config.toml
n_kv_head = 4
head_dim = 128
vocab_size = 8192
norm_eps = 1e-05
rope_fraction = 1.0
tie_embeddings = false
init_std_up = 0.0291
lr = 0.000651
lr_head = 0.00661
schedule = "wsd"
seq_len = 512
train_tokens = 900600000
steps = 13743
MLP neurons of a small language model. Each row is named by its layer, matrix (gate and up: input weights; down: output weights) and neuron, and shows model dimensions 16-111. Each number is 500 + 25 x the weight over its row's rms, rounded and kept within 0 to 999. Numbers have three digits each. A neuron's up and down rows have the sign that makes its largest values positive.
After each neuron's rows, "fires before" lists the tokens most often just after its 100 highest values on Wikipedia text that the model never trained on; "fires on" lists the tokens most often at its 100 highest values on Wikipedia text that the model never trained on. A number after a token or word is its count.

L8.gate160:465503527512532533543502480469534483491510490524545480556465501516560498521534532509507461504490566438488524497458522519468553480478517525524523486450454456521464514502502521489533520515482510508549529470558494516474544523473506528522520492505451481490512494518535502495551539505489506457
L8.up160:473464510460506489537438494517482514508495502524512509470504499535518483494558505484506517550453526500462482501455517520494539512502467547504528476466512513527476551509504500496541506521495516538510499460541517504549501506476527484469510515475477474506523487524479532507501533488470482479
L8.down160:509461504504507528472494522477537475548501476472499511499549480513442518466528525485514503467485501513544478525489476475484521522499517511484502527490397503476488492477548505500476511520508473489520526519566495472491534472525491496483491536471494528497459506486589505485505490490520531491
fires before: "\n" 49, "  " 4
fires on: " |" 54, "|" 17, ":" 17, "," 11

L2.gate178:519489472467482481484511495478535498501455498517512505488493467518514460513546503489460568505499482483489548520485487483492495439456470454510543549511530493471490522468504564475474520526479462516516554485495534536517526502436514480508489547487502491508528489508507513530547494456484494527
L2.up178:499485472505534527491496473478477500478442480525536526514503471521489488547517504503478488544455504486517514492448456537491512475508478505489502511489537494466480519534536512494507552534454531511491490506492518499536513485501499495452530535533481534488510509487478478513518488456511500523
L2.down178:527484545510483484497499480488542504506529488497497488513463518530520490465542486497489532505511488500539525470517509479502480490503493473520503527507543499516529511456531544545500462490513460513489535467506515550500512516440506497487497500484512501494521500493574495507546544460488494506
fires before: "-" 56, "|" 14, "\n" 6
fires on: "|" 39, "-" 39, "t" 9

L7.gate448:463481514488508489490495498522502542479501482509485475468508468503503495481512521530545510478455496568514502492544507475491528528483447501562540507487514495534502481465480492511523476538514476554511509536526503440506499489478539518466492524506475477493560450487531490472519503487505514509
L7.up448:519494505507514526533499531527543492485483511472498485542465511516494492511512506486512490515524516513521520489473490515449512526490500420509511467533484426507452540500524465463513463475540473524503478469525475523477512497477515473452506483497469538472542499482526517493546503519525482491
L7.down448:473549484494505487505506511467491479506460519480468472551529509522523506490487497503515462533490520491504474526545502510513514485512485502471497489490448513486521489483546556497491473489539528485518520497491512487496488488525544489516489530544532508534521489479636514497504472498502500475
fires before: "-" 94
fires on: "|" 91, "-" 4

L4.gate780:455536509482505532504451507468548471504499473515511503478498494503529508492524530490557490530493471510516502454505505500447548515502544514519533510492473509508503492485516525520520518531503510474493491538565471510468439501457490513481496510462444466518498490505545500505512543469487489530
L4.up780:464469445494526501535476515474518524504457512506520503446497476515541497483527551484485520521475536541491486496497531530515501484519514499535508493490509493483505514514544480502521510490490489483525466475489504468518532517541507500530514517515468477476473487514500480556476500554529521515
L4.down780:490508459467481504462501521477487488499476480515503550528520511528504482547531509537524537514473508495479529482515483475472499557504494523504511510497505499504502475516520503487500491483496494435545486501521494476517474493544473503485490545490523482463458497515457426547473546507546494516
fires before: "\n" 45, "  " 12, " 1" 6
fires on: " |" 95, "|" 4

L7.gate494:522510512518512518527518541520509497518525495478559484507478486546510514552517538522545504509484511494495481494457510491457505496436499512483528524489519497505498485536496551534506486481537498535498496507505482499513525456533508530483484529475468529422531490486518488450524490496495515481
L7.up494:523498524547499475463512506491512470531491500526505525475511508525452510549541503506482497525479472476496491548516455515489487484475512513530503495480518472484517488487518519548515470533490475519515512480517532493569488483530528488498484502479450475493542532520510477473508477488503515469
L7.down494:517528494486472505480509474496507508480461517524446493510530510517532484542496535505510555494504479514503495506503479489529513489498533485522512500461505507448537517489480490451496500527497464496501538510454482499490539490497485524546528490536546524502491496499638512530532535487503482483
fires before: "-" 55, "si" 5
fires on: "\n" 55, "lu" 7, ":" 6, " inter" 5

L4.gate747:469506516491553492499508460509564492470511474470494491510471503484521526467522525488542497490493508508510518427498509491489508528492507520567518496517472503528489536506537536486522519524499518528478514442516493489484454471500486460470498533492457474499519445524491468515529530491501540511
L4.up747:447506551539462502479438520497515492488470513460506479503474493519542489519551499497511471522495532506499478500479487509512480487532498525513514539458487489529552536502453534530555506493486484490488520508503514549511516497453518519545482474504463478543510488508510513522502501480534482495
L4.down747:510532480458511490481456484484499514489506493457499490501506492543512519436475496555482490464502502502519501476505475531512468542530498490508514483542493496495466546493521509551465512492493505520466567459525516495445504477516548537501554533470540496508463455507508471525499545512498499548
fires before: "\n" 43, "-" 6, " 2" 4, " 8" 4, "  " 4
fires on: " |" 72, "|" 23

L2.gate637:465498525470485466484493472450534510504508498465501466503532459489507480489499505561498516489492538495484482493480535556443485437498513476522539551489528457485500503552526531504476511512475480549505486540491529530509527527496471500527496534492481487494491500557502516509541507477493532474
L2.up637:476508497493512518508493454503502485488516481442528540553508469490512512490505511499513481490467558475460492525492535571498514478502469542512531567448493509514546501507486540501548487473464490490500498522540477522501499478554498491499545520475462490524514502456512509521545528486493480529
L2.down637:461501494488489484499547480526538454513505496473492522536486511468533511485544554481491504509514522492461484567523530519486489511477509505489498541493492451486492537554472514461505490504526507528462501493521481493513517484473484519497498486498511518494484533492613473481495480516495508529
fires before: "\n" 29, "\n\n" 14, " 0" 11, " +" 7, " 2" 6, " 1" 5
fires on: " |" 62, "=" 30, ";" 7

L4.gate587:437509488499533516503516514465533531446488518456488495491465493505518520489502494507547513547477542501465452451515541548480537475524486520543530514493492492522525554516510505498529497522515486540494473500504502488510497534475481497477544500523421468534502422504524520524489512471509516499
L4.up587:511535522476479471507481512468514504490518526477544524470500507471516522458478529529536487504502524492492496489486523519472494511509489530497513495518476482515537529459482520558536503486482521464503465496486458501495449494496529514489511534488485503491539479478477461525512522478500512502
L4.down587:478529498490508487472478516505510498464487537523489525516467487535508506501511483565492492475502540535456501483477506530528464514534527499482486516501498533495499510495510500532517478518525489534492474483516522446509508487497482496510499462481461485505483501514504470484508488522511526551
fires before: "\n" 28, ";" 17, "  " 8, " |" 6
fires on: " |" 64, " —" 18, "|" 9

L4.gate429:478529477478485470511485503506520491479441509505513498482457505510512509507517469557541512456499524504497484490494539543480476530499483473529552529485481479522517521488504512502564475506504489501508516467521511547502477531469477479468510534470452501492480435493488537534509489447498499471
L4.up429:481502544462506500515494462483503488470476522457500489527510482529499542495496518523505516503495524517483470473518519501481531495514522463516539521507521519564514485488487514525527481483500512484478468522515519489486465537448479509513520485476453460512505497492530539517555505509542564493
L4.down429:537480480483523481493507506473494477511511520508494520548445515524513515423522480544492534479508507512479482492513454516500497538481539502462513522488512487524485517527466507525499524487514519497474491424475513491483507514481506513509483504463536576503476468507490511484520483526511493511
fires before: "\n" 43, " 2" 6, "  " 6, "-" 6, " 6" 5
fires on: " |" 64, "|" 33

L2.gate894:502510510481517472504502468504551493508497500489495495519474526469507498499520472508509517510514509535489461524484502523508498477474525491523502535473521509531495493502512543485507502523486524518498465494541485465494531518535484533531509505505471501527467476530509498536528500522489482515
L2.up894:468489474478509467479497499514502487495494508525480475513535502504487449537505501508560539483469493520465518476498500556492487468493502478525522529437495494525473510495495531481519530528472506552536502574507488495503528504505500491508524520507468490481478520506508487503487523470513489483
L2.down894:515518534518476502507489463501517471545519509481517530519442515481501450503519507522493502531525508498478446529512510510489471487496501531515469530507433519499468498530493511509487527523546501494501522528532504461520513474499478495523470503516486495543451483521599509518462524544516517545
fires before: " 0" 18, "\n" 11, " 2" 8, " +" 6, " 4" 4, " 1" 4
fires on: " |" 70, "in" 9, "," 8, ";" 8

L4.gate167:528545477498494450540493495472478522521541497513514478529539486510506514495457538487495503521502507483453523495521522536526476502491460486472524499486493517461498519518465510500523493547499487472466516498480488504436522486474497529520496527523519491508482499472492507493488532495476524463
L4.up167:501518513481525495502469479490529460530499497480532496494501462469508535447503453548506471505482469517499512550471518528503538489495504536517520546510495522472549482530518474522516477496468506524532478478482545504480528481511496479487492500526478507508513498486514482514474498490503491535
L4.down167:519516545484475499511469483503483489545474504485503474499489465495487525500502547478488494502522509467482502501505525513527504505527481479527467514515443470508466526521480525494504437513478516541517534494498472529484519491486471520480510494486543500495436452547539484491528513448486512522
fires before: "-" 21, "\n" 17, ":" 11, "ter" 4
fires on: ")" 25, "\n" 23, " |" 21, " /" 10, "pen" 4

L4.gate251:477485482469542536527472466505554449476448475481508481484439496532515476488491486526541510511509521475479457473506483460431516479490531544525515479490489525546485514500524533500494475496504470568486510511531459523487496485463504516508500498448481475466469457461508502502527486487435479485
L4.up251:499490519519518485526525496491478500499489530454490494447493477485545518532481517451497520502476492544463491496484541544533522477527464532501514516498515451516532544491458513494554498447456507505494478534493468488553506511500529480525514525524506500479479488481493465539493586509549517484
L4.down251:537506470462455493498543534529522493522497485487527510501492507513480471501523508527471490498483487509449512468492452497452461517501511515545507447491508511530498485543538483514466489515527460510491497474536487490457498518514485515489492523510482506485497536498508479497459470522506519545
fires before: "\n" 26, " 0" 13, " 1" 11, "\n\n" 6, " T" 4
fires on: " |" 90, "|" 8

L2.gate360:507485523497493537528477503502560473494462497477518466516482468473511522524526486537530519510525561501423514474523531501505508466464447537546558537464519508503521506513506510500525488483485524509522481510505495504502488502513520482537510516474494497532470469468497515510536539480480478505
L2.up360:478476498473503508499494501477516481465491490462489496485523485508551487498514506495518522507519497475444522507475510486461500479457516491549504529510533464480491521522520540520498523503496461486505484487504476499502526491464481488543496509483476514476490485519485497519533523453486504487
L2.down360:498475516452514444505508499507509443499519486495500502566460515450503480491574532476468503539502490487485454536503531503492513499492494517498540511515482489486493554533472498480488450457532509530485518495514483509509496450473498500505489510502502487473468497505562471481510475519474499540
fires before: "\n" 34, "\n\n" 16, " 0" 8, " +" 7, " 1" 5, "=" 5
fires on: " |" 62, "=" 32, "|" 5

L4.gate62:472452497523530443473424482506495485494480477468468510513488518493470480484518535475491543482488477499477475515508549516489506500536503498474523522511512452498472490490504462476480510474481506494543536524525503502530483494503495522500539452504494459482467498490479512499511533486455516463
L4.up62:477489497508531488488478491522515502484510475473528455502558534495495552469517492519555537533498468532521491486492489487506505483525493494546552482510521458554511514442555508514476505493462478515528479501501478528527485524509506475492516484521481501482507500518516529475557498510510450488
L4.down62:477516525506458541486505493489525509493503499464516481516522457473528481509512489514492464485470541489498503509517561479509516518491528508497502507551461492473498498496481513503510507508545560483491483493503518476495503486456506542516497512493507527523473482476495489505431456503503486512
fires before: "=" 78
fires on: " =" 72, "|" 14, "=" 4

L8.gate341:520539523497512524483466494474510489531516532518500562536492483482469504519511512482483483498542439471521510492490485489522499477499460511488502511490492471476536506525480520518493508498558510452483506488492505503499495487488474472513518449495514506496505514494494462454525462508502460521
L8.up341:471510524508480527532519506467507492528474484501490528510533479480508483517500498542518507469476500540530512499435484492474520497462493468541536513484529521477529498504505514460499491505462500508478472536492493533521499479485487504490504466521551482428470497521517485493474475504456497507
L8.down341:530503489465515468524466482451506527475543505531519444499500487515517450487512523501506470458485505458464485515467538509463522461533479516514528498519481475488429515458485449528515509473533467556523517509511496520438520485459536539516525513461497524505469494561484529518528506532478511508
fires before: "-" 60, "|" 27
fires on: "-" 69, "\n" 19

L2.gate762:481539481528511549529497528527546469494495505477506522537519450532488496502444481485518473539465496488505478497483514498437500542501505473538501492545452455498444464521554498503501491486531484474486533448493483506523492495508513502469497459472499463524514508446517480491485452470472534500
L2.up762:452480519506504526514488498530476494452519475488510524486470501525499519505460508505507503502454456475508482497480489469525465504586459480485530457502452487559455479489501484501504507533491444499481499440493503512511511510509502501531486462463546489470503544468541482462493455463492507514
L2.down762:460450461469478453470493462464457532525519512510505510515474504514515509508546500511502533500509491504497533527474527529566505446490480515471540489449531496528471532475464514519473486517474502536510476504497482514490522517504473517522498532516527482511519514490436491513520546478527490531
fires before: "," 30, " |" 17, "\n" 10, "\n " 6, ";" 5, "=" 4
fires on: "'" 52, " Stadium" 10, " =" 4

L4.gate393:493579490521499462545504546513516505504522552466552514507503439497509471473471507500491506479472505493528494467490502514512471482532517494511536527472487537477496485488524512504517547538512524505529514513522496481467501487512516534510521476493509524485480530459464513475518521471492509497
L4.up393:467484455489493500474508510491522462517474533515520530502538532482495526530482517518499469459481517458483532484484495498486511522523524520488534439549532488490491493511495493506468485503514536443526487500510487486501469507499475475499503531445510496485494484502491467477467482469512527468
L4.down393:507495471464528507511435498468466530521524480539522550491490554516537530473505514516462518516462482482509511530509491534499509453522509466496503481518509478507512567526481487524489500441511494488516525517512502498525521508476516468484506481488524553453491527485551517521495509465490537499
fires before: " |" 69
fires on: "%" 41, ")" 33, "'" 5